Weights of a small GPT-style language model, trained from scratch on English Wikipedia.
Size: width 256, 2 heads of 128, MLP 1024 GELU, vocabulary 2048, 11.6M parameters.
Architecture: rotary positions, biases, attention and MLP in parallel.
MLP neurons of a small language model. Each row is named by its layer, matrix (up: input weights) and neuron, and shows model dimensions 0-127. Each number is 500 + 40 x the weight over its row's rms, rounded and kept within 0 to 999. Numbers have three digits each.
A block is one neuron, or neurons of one layer that tend to fire together. After each block is what it responds to, as a language model described it from the Wikipedia text at the highest values.

L11.up5:456470519462470495461551525504417507413478519492503521483532524517504473504460568509580490485518509542604464506554420533517576490542573563516566483517536526497496454498580473581462543504513527451522445527478521526472542570479490526538516539509442480493497515522534491477518477467449488525445535441598460483512495478462495469433449486504554461540551530449516529537507355525564447529486
L11.up209:465466492499483504482527474454440464505446523504470518483423471525592519433514474498526456470571527530475460500515471473466552501562505531559497485528560535489579477470520479508483498577490501501508450511529445435448529524524584414516577485445440529451518506405545550471527460538527431506493535482438471535579494541569542541475493444498420543469545523484462498510465538509488496499498
L11.up297:462556465493482443508477487537512470504548463549521409518473443506545430510504441516483560448549469501502473542525451487577492490497477558413442554558574546532539555523508414461490533468531481436430505532527476471555533525449543452495471428513488524510473456487520496467512515483478431514555541518434530431455520556510546424453486499559435540481517498483448500543495525485467519522552
L11.up327:505451494487528488470569517551476538545548611492515462480449493570539483521553504497586541434581541480502473540500459516516496476466527531438479466474520536521517489490542463515469518498447535499485489493448511528442470488462539480507518476457467580509504483493558553433563525491475480455484502582547508536513471424547450531438487524531488436559542478480511562477472474554465532512513
L11.up708:487530469522427494477558542498452493559461541446488447464534487563537495460614495472539511556576458522507450531542572528462504466503512401477476476560543424518515431513505514489501520542444500489535469539491454505504526475481526483473528496473469483423570547391481437478504499518499462478497491538396507521558457522504524500473503529486516519524520466550522544465525508512453460531601
L11.up738:524541569456512436498491507539449525519443543424530478508539529517505476489495492501466529511567522448524492462554523483512423523476454492533596432543518507417492462491554513495464503527428426448473457529463519525512550543460561490512496474518488551458503446502528516524491529517537486558472553513550443479545507516492507504493481438504482527504493527497569494493472512532592491534491
L11.up869:539448486491527517421542549501493565512490503457467497493504471500559471479556573492569525508452575505487517504436455490509458455542581457543539465570547533508501452511555482495478508524503575492535452447457467547524538490518475468507523454541481429514538555374569473424513426530517516525493479532548534513557508501479495536438550515438486574529559498440485547540477512520471484458511
L11.up902:464509436525432507473568467565509492537537475476481471458485511441507517488532487431538505479495492536495476444536425521481476446498523511444537426544485550517487453509452466450461529507494462504522535542517454531437492476475530536525429478523485540495421428513529584514551493467578481492502408553510540483539535534481489529437517542550416536517557562367416581534500470532520477468482
Fires on the main verb right after its subject, usually a word piece near the verb's end before an -s/-ed suffix, e.g. kidn-ap-s, present-s, received, has, can.

L2.up72:589470493468440526422569521530463504489453508621519512495462445542539518430520505496467500523454479561499477511480493522455492443514482421454510503580514524484512419510544455502628549491541528436448553485470524493466510549432482508508518522459454456502453512509573556469556519441528547522517453520477537517449463480569482573451555556421517534488476483369503525454479535536529521487484
L2.up180:474454473519453503552499454504437439497515467443499537530437423502561459396502444485528507507512458510491524484498585528493513463501473540535463582443508495525479438539491485482547473489557465568454513530533537521474515588458470524516532517482454494502461505543499540487517465451515548432527535496539472469472550500489439509483494487336495495509580480394445500503557586581477491490513
L2.up376:574452539480461478503476514509535458499506508478468501539484504505424476499486495554529475483513544509524442466515573527506495505469488495541537565507597493503529510452400519500462490499519508481528513475473499503498545530563454499543543514503430497512504538425576502552500518479517448559543516504543464426521520565501523472532534434527557505569546494410494585587487374535497530449533
L2.up714:507517531432497556554469586517457559479525482508505563482530477494501504548476533500452517530577563576487548551515526451519512569510502492469528493450438431470525422485474466431497485505500440548487532470532476516504482494427412488458527472489459533555495518493456457535515507500533506448494535509450634482475535494469512540436511474499475505533543527442501534495528524525478488438484
L2.up776:487465536470562543509553478495484552526453516478471467427473492530487478479465473504483498471516431486525504545460549505480467529533595445501456443452470507490516513550525518449545477487511460439552464424530542526489527568448509439522527478490475440514476514490527537484424468455523449557565534519540507533452459500492500463516437473409506493497475605479552476481500565539518516453481
L2.up793:512497512484483507522529512536470444439522543446444605480473472538489480510516513587508513442436552506530524529518514492467417504464534506530504531493597464454537456552490483485497548501461483569541476529491509506507579500474469521500538511497461567491636470479529545481499513486563446493546454550544505466453492496554470494615440517504507518481509550444479515486560489437533507496467
L2.up837:502485546503544497536544494463461458541377461571514470490476454532582504417512571466519439501502602511501535556450493478496520479502505475500521458523519424418522496450469502529509502465491481506517433473452501377505515501500411388537506538530500541523460505490571460467502563508630579518498534482478473460475523540564516474517510494426467467517529470514506484503526525498550468441491
L2.up974:422466545433477493556498515432432490564497570491566466503427508500483506465418481478518548519544488504523459579522544529459477501491508546436512504453538504491520555496514495501529499495564533455441500504502511542456565527490411466480534475491488470509533413470450515476447537471522501487516506502509532518466571455501435445565556525388455503434462469530475600480482463511611508457491
Line break right after a sentence-final period that closes a Wikipedia paragraph, before a new paragraph or section heading; also table-cell pipes ending a row.

L11.up32:498520501507564417526504570417487486516638539544550447500482529472526486572517439523489484532478510497532514458464501422535504474436549513491516536420453530398492479553423530490474564465459463481524458524452533544505503509441503549542514423517540519515439471507522472475526493555517498464539480533501497476449456550526519501510569481453571540520481498487500491552458515479513473513535
L11.up58:531564529484452510477421487454538535486568440480480528540466520472513528444485582462470517577532438501526532482390531490550578492562487549434489500444455501512443472456478495557508527505455421519452500527531501559448468510531496507537457433443551511501526517420494487545465481415528570427514486414483522490453511480484528501514532573447523514482513474530477549477519508518496543515462
L11.up367:484558545479568452470519543521534473444508517458485500533482458528482510562446516437537499518439458563462518499477459508500475491467554456502467550480522474459450527492507488418528509467407445493483480516576482482509561425440511457514448372491449508487473525478549555558554504493504474518489500464465426526468484530537458521446518538529477491504556445521544587496508489491581503503481
L11.up399:578516471591534496470517482503499557462538448474433428474554506560557383548502492515547487545497447472512553528454496522527523478520527426469522563478493512467494481500468453482484475541384503496464466559563426516484504522451576472480523478479568470481451558512491513428503538406556470489561521552537477456455531589586490487533502467490572454515398477475523508414498539467543500498464
L11.up419:550508470485508542525523446494469579507569467476446461533585491600508498513502535501465497580494482511444441454480543490457497512537463459459459471494528491540481455428381497499548579439501530505526502484457514534520556502507533476480476440482507484538536546497470499576515494433454520479483543459461472508496538541448557448410517479586543530531477500476543515479462460430498538582544
L11.up542:515488455494435440494447541534472502515506530519486526507471493574486508524501507437457547492514476570466496483502456416450530490534555504525505501526491476522492518591441515520487542444463499490409443492500520479472549442469460550544522435491466454491531517467548506510466512462548439510522532591469419509511518552421482501493511491461620507428500514517483508469431473519482498528499
L11.up739:525514433532516439456469506511549423504577471502503510579431553491509485527473554430463467497414461526541485574560480481496482485470533478507448532444519429490483492506466537480488452449419526466467511527435494541522572459484513540519445474427500452465519550476502487407485481487499507474520443504509434448521521525510567594497462512513515499437437471540470508524467459473564500512462
L11.up1019:451441446532514513499527542481466499482510507539534485468517533500499474497471460437491526539474463508503487523469458460554526506579510494512541571511465448441524454493467500484511500516385508530498596474473476468524517492508427443489438503518443515485514485504482615528506521436472568509511549476490525526491484563482454495432519493502559508566460532601475537497440498427488573493529
Adjectives or adjective-forming word endings, often right after a or the, such as small, large, various, northeast, genu-ine, simil-ar.

L11.up125:566493434437555525511463422481434473481453486497505481547505480487556490428552490533488514520483466496542514531497523541493525531506478499495457478477542507448517492475498542439485451486463467436478469493497457527507486523448551515572476541439547491517493496459504505474478499539537518510522478485475433486504481455395450551470495503543503492521505516491460491600555421500494489527420
L11.up192:550429517470475499403511565446526546506441565444487531538465517468515427503527471536483521453583495436493493539508525529493520544580503559513528547427467459516515498526512495510491523468442515478432496502511482492445560540469504521499477503473506423507523506481542604409470506503473508470482475540477495491534468553537476441514512463513502490468514510466486506450585492438480522501531
L11.up290:544479558484453495479462418568573482527448493579499553509433527495528500553479490419523505520532562471427534456445511520500434498508469453549495458537526515555481523436466546515463498526479562476454552515493449445488532511596525512507464536430441479526482483461520536503508446524515527486495530487494531443434568425532554466499490558501510502497468480430546564465510531524574432600514
L11.up383:490496443467501497546547478478519505471507564525451454453470521472507516492473476502539470514524479517474473568451485561456618482559480533465506482475540500548519489505439527507474493518470504556460581499494454482580533443527551452413518490440467572594435491465533421495511488479585558461535501476545541483587505543450489526510573471597537535459522425535527477465476502485515480554503
L11.up451:518435470503533521484502490488465481467406568470491485559536526501579419586408520494415478436592499479493549559498528447508538509525491539536495499436507507501507523532534517495554432443495533480503515512487477451566501470544568546466522491479481476521522472458516502489490499499542539502528501516487504465483467564462504598503542471516472477535524517489498544406502596503556427528465
L11.up460:482532480496502467518573518481445500488521457530519554412505496430460484568519443503500534405489552386540481465503482486536478601513556406443447571516501466512446410510490570497512466506506463531502594475482522440508551523471536547472528502471493452498432441506582518489525469465499418513455554492537522490516448519474503551509492530487500502488596441506502485568510486516527465521533
L11.up651:526495487499459447531503548524519488436454482565478423486485512505502523513497461540523428457482508457510481549508472566457479477524511462509589474492508479474501487486482495476510483481448431493432466501447501517490441479568503540599449522536457554525515487422463563457500493465509559486463482471516479500466470470508471514482546515507475455491511550529514519464516518487538568522531
L11.up746:497515498477540422447485511492521481504532531548518503490546561506614496552488539510470618504562473509527502545530495526514464467527476477534517508456548514540528479511418477456482535510477517587501480472475460503485521475557453422493595505483535497466499454491511532475554456493505484587557511518477572546466440537437506565444412483472457471531517565413428493499518455463473505574429
Single letters or short subword pieces that begin or sit inside a split word, mostly capital S or s: S(hortly), s(coring), Mise(ric)ordia.

L2.up87:474471479585472483508590541496466463506456531531441499537440470521528492436461540451429407481495493515512443540390450464524485465473523512556488440542483477547484551531567447465528445482510494482548424470532389472501530500519544487500488472450509592541499468503540466463486491484553484538514558502524458541554455511482478463563461488532474544488466537453456461488488446526493548474523
L2.up192:519531522464569476455469530487446552443576564529454485413503525496518509544527435567544545491518522508484554507427557490561455575535602513562456506495529402548510479467526492426479474479558484508497471502415428466458550495542503471527472545455524506535505503493495455576466538503544478485491511533512463481514503522457528517518402447481562481477507435508542490452467434465512535510482
L2.up260:523557556457489466461467451403490533461586582507509488524481507522464443561457544511605418474457496554489507480589451506523434447454441516500465446490520537477447576494577493472552440561492438561483490570437444502468530472520468458509536457458521508510426604508500503519481544476562504534499565508528500471463515507533485547507516486451514445461467563517460600501476495520559502503494
L2.up261:420566393510530470491506484522483508463560469426456477487561484499495486422534483461442445500546516489545474509516454444543470556490516512506475569551563479508467489527479537511465522414475404473460484525544438464408611491498455510458435544470537449448525499501524464467517506514486460530503497517581547490540509546484561574509486496534534453514463490423483566484542553523418504462522
L2.up298:479511512497544509503505529476527562511512444473487506524520442483456593549483490460579492538524493473560477411508492453504505480451582458476516450487449521511470495447594450483473456506439498489544464493504425424454416462464539439500525488502520488475472530494522477495543515493548539528450544529543483498476432441560438478492401491459473519428506462493502497522444512480570525561479
L2.up681:578546494447548504529547480443510427555516458512542484526536577503534469502482465497551498587437476565492522525520497453556541528472504550538481519469548479579523512517428519484494531476526529442494466470518559527459498466519496469516528517437484530497475552590461516498467492485490518540426518479561527470535547524526584504486498517443484525530453473443530496536435540552501452542491
L2.up774:499494486515509517406451512466499487541506453475485468498540524537552455551495564440523498518507530451541521495522548414479521448469562415548460499482494476503516486483507498457580449482511543558568507452464437486450595465501496578426502526470533505487494519486517430444577568477524501515453513484532533445506446446533508541554498542555512477455441515496504518493565424501482460514532
L2.up968:522540438509592506530517460442500469451526503494517510487539431504528540510511568478488555497521546496533519528492487458484530501512484447473547489522431496564445424501522505481508462472395475510596512600546497480473491399511436515508467467540461512493536548567576483497447513498551515490482513513541551566452510542503522459419490423533553473467438482411488488518500546531539510568515
Short word pieces inside words split into several tokens, often ed, red, con, as in F-ed-eration, E-con-omy, F-red, fail-ed, help-ed; less often prefixes like inter, trans, up.

L6.up788:551450536448468512447513520488482543510451541473545443467528455477507483490488417471466546530514569509535503511524542549467491476587490484511469480522438502370548575538516496494520483483443548539504534503469492553467501495498465562480495483484479477454527417550536527567519475522495440455428565481491536478473480508485467516464455496481569476587472520516497504457502486518554430542475
Two groups: clause-opening pronouns after a comma or period (it, which, who), and second word pieces inside words or names (I·t, n·ight, nat·ur, He·s).

L2.up167:566463491556436469486511512488461524434526417496467468519516549524476526532535501520502418511494538553510400501504611458488447504549420501517513512510451535435546505425501599504493519441489506524466493485513458421514552481455548463529540511584463478420526531477468503491482540481512459504524479546543479571542526564486505488595562514442519534518475444544457493488557488511527484552447
L2.up312:502509512479505532465502500554521555490501499472567532348450545506459536524526483498512482496537489473472451512439481484488446507435483484417502475445463554480505454523518578591491457452469463520512534415510466510488444487500471518541487518496519492438514449540474397506472490467422467491419508476522537577550491512436491550536455524519499474475569513433482474485538438477492459493516
L2.up336:506462462561509555419534543507483460463435492488492590531516509530458482474530544445532517522521518531531515488488580441499425508464518486559521491534514458465552532503507511506452449508451521550430528464509606525456564480465481445524436541504538517451464442476497489460443479467466418468436477506487435494550473531453558550542480517545545486521581497535533548579588506479503499453465
L2.up353:498412486505473460502504528441483448482452587486487490538638556483490457542426486474525578439496611463542525465504521454546489525435495527508526505497487585522461510531570517553508448418508460587511526613560516561496465514548516433521513508491556509472518488447480449416466506508488484510546488546497506500516439453527431500496483563438517541472446540506510503493565485535546522502464
L2.up435:488446542518521475481484507465382535478521563504498504468500468477494490472492567501407468581502466501505482468472503470582490503523479484518475517508476519512519458495439513566451495454457468531456421499518498431448520501485524533515551536588481578453560546474512530539560433527477517531491479525529515497437526499490536437513485474476424510399519428479476450509497537519485503564464
L2.up751:478495479492466506546515515515458518473459445485436541487496504491520510475507466487521564523540562468509566511480440410546506483482532445524524473523518478550499468510585577577511527496498543604546502540515514504458462500525446507488472511535540470489485540570489416490521527534503468506436549511502509519479522531559548442478419554534471527496502483565526514496448525501489511503573
L2.up765:496451502489440521439541443506477542483416594553451521530552474468395454440537544513540452541461569508498481557531544431515483496498560500568467414437458507472514485495510449459501550466510464430505513406528514467457532434484505484569514470487422460558586486490524530538473546466561514574497568528537495584554436507441474488532483494445547477523574442525452482516523490502505505509499
L2.up999:506491599488509527463453557443489525460449468512519475485485525526438497470508502525478529501520464496463473501507505455502434533564485418474490563457503522414498487453478555469536555521457488475574456481513494485495498511511445525534518488500515397490563552555505534453498493442516472525492435422488483502501544604474443554517510486529542551498522503446532480481597440488507380381494
Forms of "be" (is, was, been, being) right after a subject noun or pronoun in encyclopedic prose, as in "it is a", "he was transferred", "known for being".

L6.up988:457503492462460539433443517479411453495490505478520454502554483559509475427533454536494458558481482482464545474526473543555573473471471508462479488547499483524589482555520630550462531521499512530554540580456509484463537460534571539607518446536467571514476550463532522483588414489528498490455506448403533518518498501453492486555454553438488512532485432509502552490459491453492518490498
Fires on the main verb of a clause right after its subject, mostly the -ed/-d ending (finished, closed, declined) or forms like came, made, announced, did.

L2.up373:445504505529454417525531473437496571502509497543476480506580515527437474455461525478524510454490442497481536523480578536519553512511491529481517582507484482553518516478505578544516471489501474489546552529539498507504530507517492527535524545434529509461520474535521572432526491500524520544499533498462463476547570464493401504425556465515555544532473477422537525475500529481515529436533
L2.up426:525509503524472545536546495438517489565412585403510540445528593483584495482449529489470478497540525513483529534546471442477549540494543606538518515539502474559464493513535481512479518475515470441482501526469605519595454519574482534520523501418464510526472486531477535486561550473453500441445582461482478512504543611515494523520438516568485504478475571511524466487519504444477510573472
L2.up464:493579505566512495585515458471535494500485494503492517463524489495492482498571496516481526539510472457553521503447481495497561541592500517489518477505507442508461541484515478503522441468441371484497546413476542434548554478538496577535448449484493516481555562427448464538523456562531522513474445516557479538497513455482568478494572465517486519550535461534511471535440481502485546533574
L2.up465:462556503478533519584464437510535484523546490511477493483448499538466487455500500448502427506488565493530461429539484434607450540496545539511511480557536470492394485510496509503496571512547533534497525518537476551531463520548479528605472440550521473453511460486538454458538511508490507497512517514496480491457498498511528461557454527458485489514479458469512525463507495437430491514479
L2.up800:549527416473510454479555483500529470544519521505502531538495542485505476524470544492472538522534493498534554496515514511538507477538513473513493474432419538477446541447459495500472356505427475524461512518480468487411483545500523491467448489493496498469446501526489506472430566514475475474449504477491487474470535531455492539500551570506527468482545432495496462497537499477495452501512
L2.up867:463481481512488595444585514560406517512493558502523495508504547549493478464465521359503527476536507533529500433482495520566448536532517571459475521447542512429384511456453547496489442529466503433477447437504580419413433520513513473440463553518520496512524493505495510466406490481514523481446452447530505545535496600518439538413495550474565494513543446527442483487546501500491483528529
L2.up927:526475429528531513413465444484482527538555474432516529504489511498479523530500547522617424510542443474449516462439460529484467482511500473541467534463504537506499532501483494534470522490505432505439512415575534484535546454500449465503469480496503500464489491500513547548572540552519480438473510501515536532525528504501444458539495510556518505534502463460416551548482502492458585551537
L2.up993:527405520550468494459452490521530560524508515397532498438511508423413445481505542456563455445445514488486541449546476520516476544459512479528498487572457496453534527426518464448485509488516442508467542540482472521515541467534469515509558543423495560497534423468545459453500484542463461470504471512438457490488524453568492556457535508476539470527426472412450591503510475479488485558456
Fires on the word-internal piece ter, as in Outer, determined, literary, cemetery, and on It/it, both the pronoun and the start of Italy/Italian.

L6.up428:451502448520519568483540540525500507505460529529511482493448432504434426503533472575411620511487495534505500483514453521503501443541508499448483525478495521468562523506453477447464600513467407483484561498491467489512424477557480517489552468502468492551464515441535501507441501513462468514498583495505454472518475492558531417479520465491545553528547489450615462454480456489471502552550
Inner pieces of words split into several tokens, like to-p in top seeded, ant-ag-onist, econ-om-y, Dis-ad-vantaged, plus some function words like had and the.

L11.up59:415476554461396508505552553463457474489549544543488554588470519551443537436493469472571489482500540523563508531528460514476450457497459457516534510480511573532445503449500615541520528443548480537428446421550483483477490420451498552475506484509513524461497494496415491528519527479427485466552458472473545417524539491471571449482516553528430496506491538441426557494422524519495496511563
L11.up235:523497459463542533564561515488547565519488536498517499462481501469554447534486559522493451468541502441501521556472537477511491478463486457520470526473440478355479467469440519536470506523506433517531541469565498494544546465499518502548557494539513558454484547466451464490576462398532543529564576459543535432520526577458501472508507460475465520479505491479508423508532449554474468499533
L11.up298:429528499477521507581465488534471498507457471441575534531498514494541462481469521489455535520573502471436450518526469505497460513542481544389466523524419520488478475478530492485466443558534479532550525533522514491481547512475485496546537522534559523471483501494434493441505508427537437468461494433463540547494474472529607511426504434482394506445512515536486499446551519418552520491519
L11.up532:533521499476479502484554506424421447479539489467455529475457491465451505507562558477405528504539489512583510532525488490591481539469537524504522491565544497481426510485513452559546559522467523537450495517457571529512523531513527513576523447436552491548520540555516493387623547489502512525465461487525485407492525487532545446466471503511479484471519466493412516481482510492572509552538
L11.up642:513379521434407516509550513531460533475492454474494562545524473497463432453530494462461546478466486483509530517479547453465533491497473445442523537522497503497496476443430523530511565491487541558483475487445510515517493475539493558554527514504424481486515525550434532478523524471503597556566528451463503457428513544510510456452480467543466449499449527504408492456403456526455463527563
L11.up802:475443531501496480497484522503532500484459512489467573507450448555471484426471555459493519547522439469547463535483425507543495445522604489520459491482520530495530430541459484546482502455514499449545542551473388513531534480540541581516524480466474514481643441520503463527503521514566520540539460541519489489421534498445474495482503433452512485479513490508562576491434458461505407421471
L11.up919:535537567556501529558572511499496484492508462420522582557433495460508518410542494591516467652534479467527541548464510432516455483536463477507481470513482515498500433506459504545505509488511512509455509439514508519487498504513495511516577506572550524454485547495513533470559533421515542530539475475434471509460504548464508499558510586520455531523496468468444481485542475548492522559528
L11.up922:516429443455451429514497504559435547487462509538521512474469539545552510522515478456426527469530474458476483588541527439529513476489460536482491450490429396515488471502440549468479508515533465580578569538478519576543402494528519522510554531464488488491466514512480531563536514497499551539502518464419594410475472492492467486527576542517502423477500448482445479413480489512571533515424
The word was (sometimes were, would) right after a person's surname or he in biographies, as in Freeman was reelected; also pieces inside personal names in tables and credits, like Fab-ian or Elizabeth W-hite.

L6.up248:433480559503452448540512529539510531511530516506505521479561540442493544481591439425488522504544471497482502492536502435523500504468515525532401499483509529472572497464484517615490504540405469470479512409499500515504563471486502475533555517511508530461542473480533506418546521490539446374461543506574495506433506590475480540456479591525491487554534513602515437510460461494527514575589
The first token right after a sentence's subject noun or name, mostly is or was, or word starts like be-, e.g. "York beat", "Klee is".

L2.up188:502553455447469500496463526448458486455458548554559535531505499530500527517507456504483507429503460498549579473584470586475514456469481482525461552600412513443524490561457449463489565464481468503495503478493530539542543427486541511505523436462538409473503465539454535438475519461543508476494466489497538507522508581386510536539484577487494476514517550511529564453557468483465391474556
L2.up267:505524472496542488515550436457479593429523476518445527536551592444520498542532564538538527413520493521506467423475478504514481578530488555377467504489485470521415496449515401496436540537495479540488391506499519484504506375572474424482484527480513499524494540491562476439494548532558461498486511517495502522536519465571504525516503540515532557473510489433506488518455439596482483486493
L2.up294:528521526469566506449489505491430447512514536493491559529563481587511473477501509469504442534546498505508518505568488557516496503507463504512559510483401504539497440520410491489486496428513458455507500511530439558451530525497490569416472503548522548509492524498556491471552524507513524437541478553554567443502545502499551456511496478512553597568520519489482491559424463491431497507490
L2.up344:531532456473493517469481442483453484479447547499657532537553502503544510495593470468480535465510596562528543483483504572438516474456465588520501524567479596422526486477527448512472566528455493474517477509523502473472526576459568561526513446544517498486456486490508497507532492540503470474479513537530574468572449611475539386502486558548461530474532455550476531554466450430495527524541
L2.up629:508622576445419516493542527512508545513445518494484511462603505526503485498478506535497511463491506540524519447507439515475483519444484516407478582461541496463511530449448490516476461578423520578589443428462500539532557535532542503469442495496447431443559468536492494425495485502507458535505460459468475486540546523443520508443570591529483511514534520478454561469465492480474511443486
L2.up745:450573520441538532497505529504540560516522449510561457436458524510466403481399509560534565536550512448679479528479526455510551465498513512428499486489411543573534531479480468479489553549446497491480500497455470450467511426472497534509507503440563509446415476512485498523454559505497529525508475517507493516459524456488560490512462503533538530487517493479459544557546470556500515530488
L2.up830:463526515461473536547578457525496492517498509508512541522537582505424472469510555541479527484474624397473514428452472523530495561553533511482501442550501513558478486483511496527505427537445419448516494511563466449504512521445533458530527489453467465471490480553485569533487514559570506543477498517503532533537500523438479495520468540539528462446537483522328562494467541540523482476468
L2.up986:466532498492559398511462491472478522514489555509516443489553539499485437536512544488483476570484543535518594428552426448484474519499458524479468529503479525551477505448522474503485469540524542452545449480468472509479546415499543502457478497461561555474513501515497540511518541522542457484545524521409494494573490552469489451520474582496449500538510553507444550411459521488474455481484
Finite verbs, mostly the auxiliary has, had or have, right after the sentence subject, as in Comer has, They have, locomotive now used; sometimes the first piece of a name.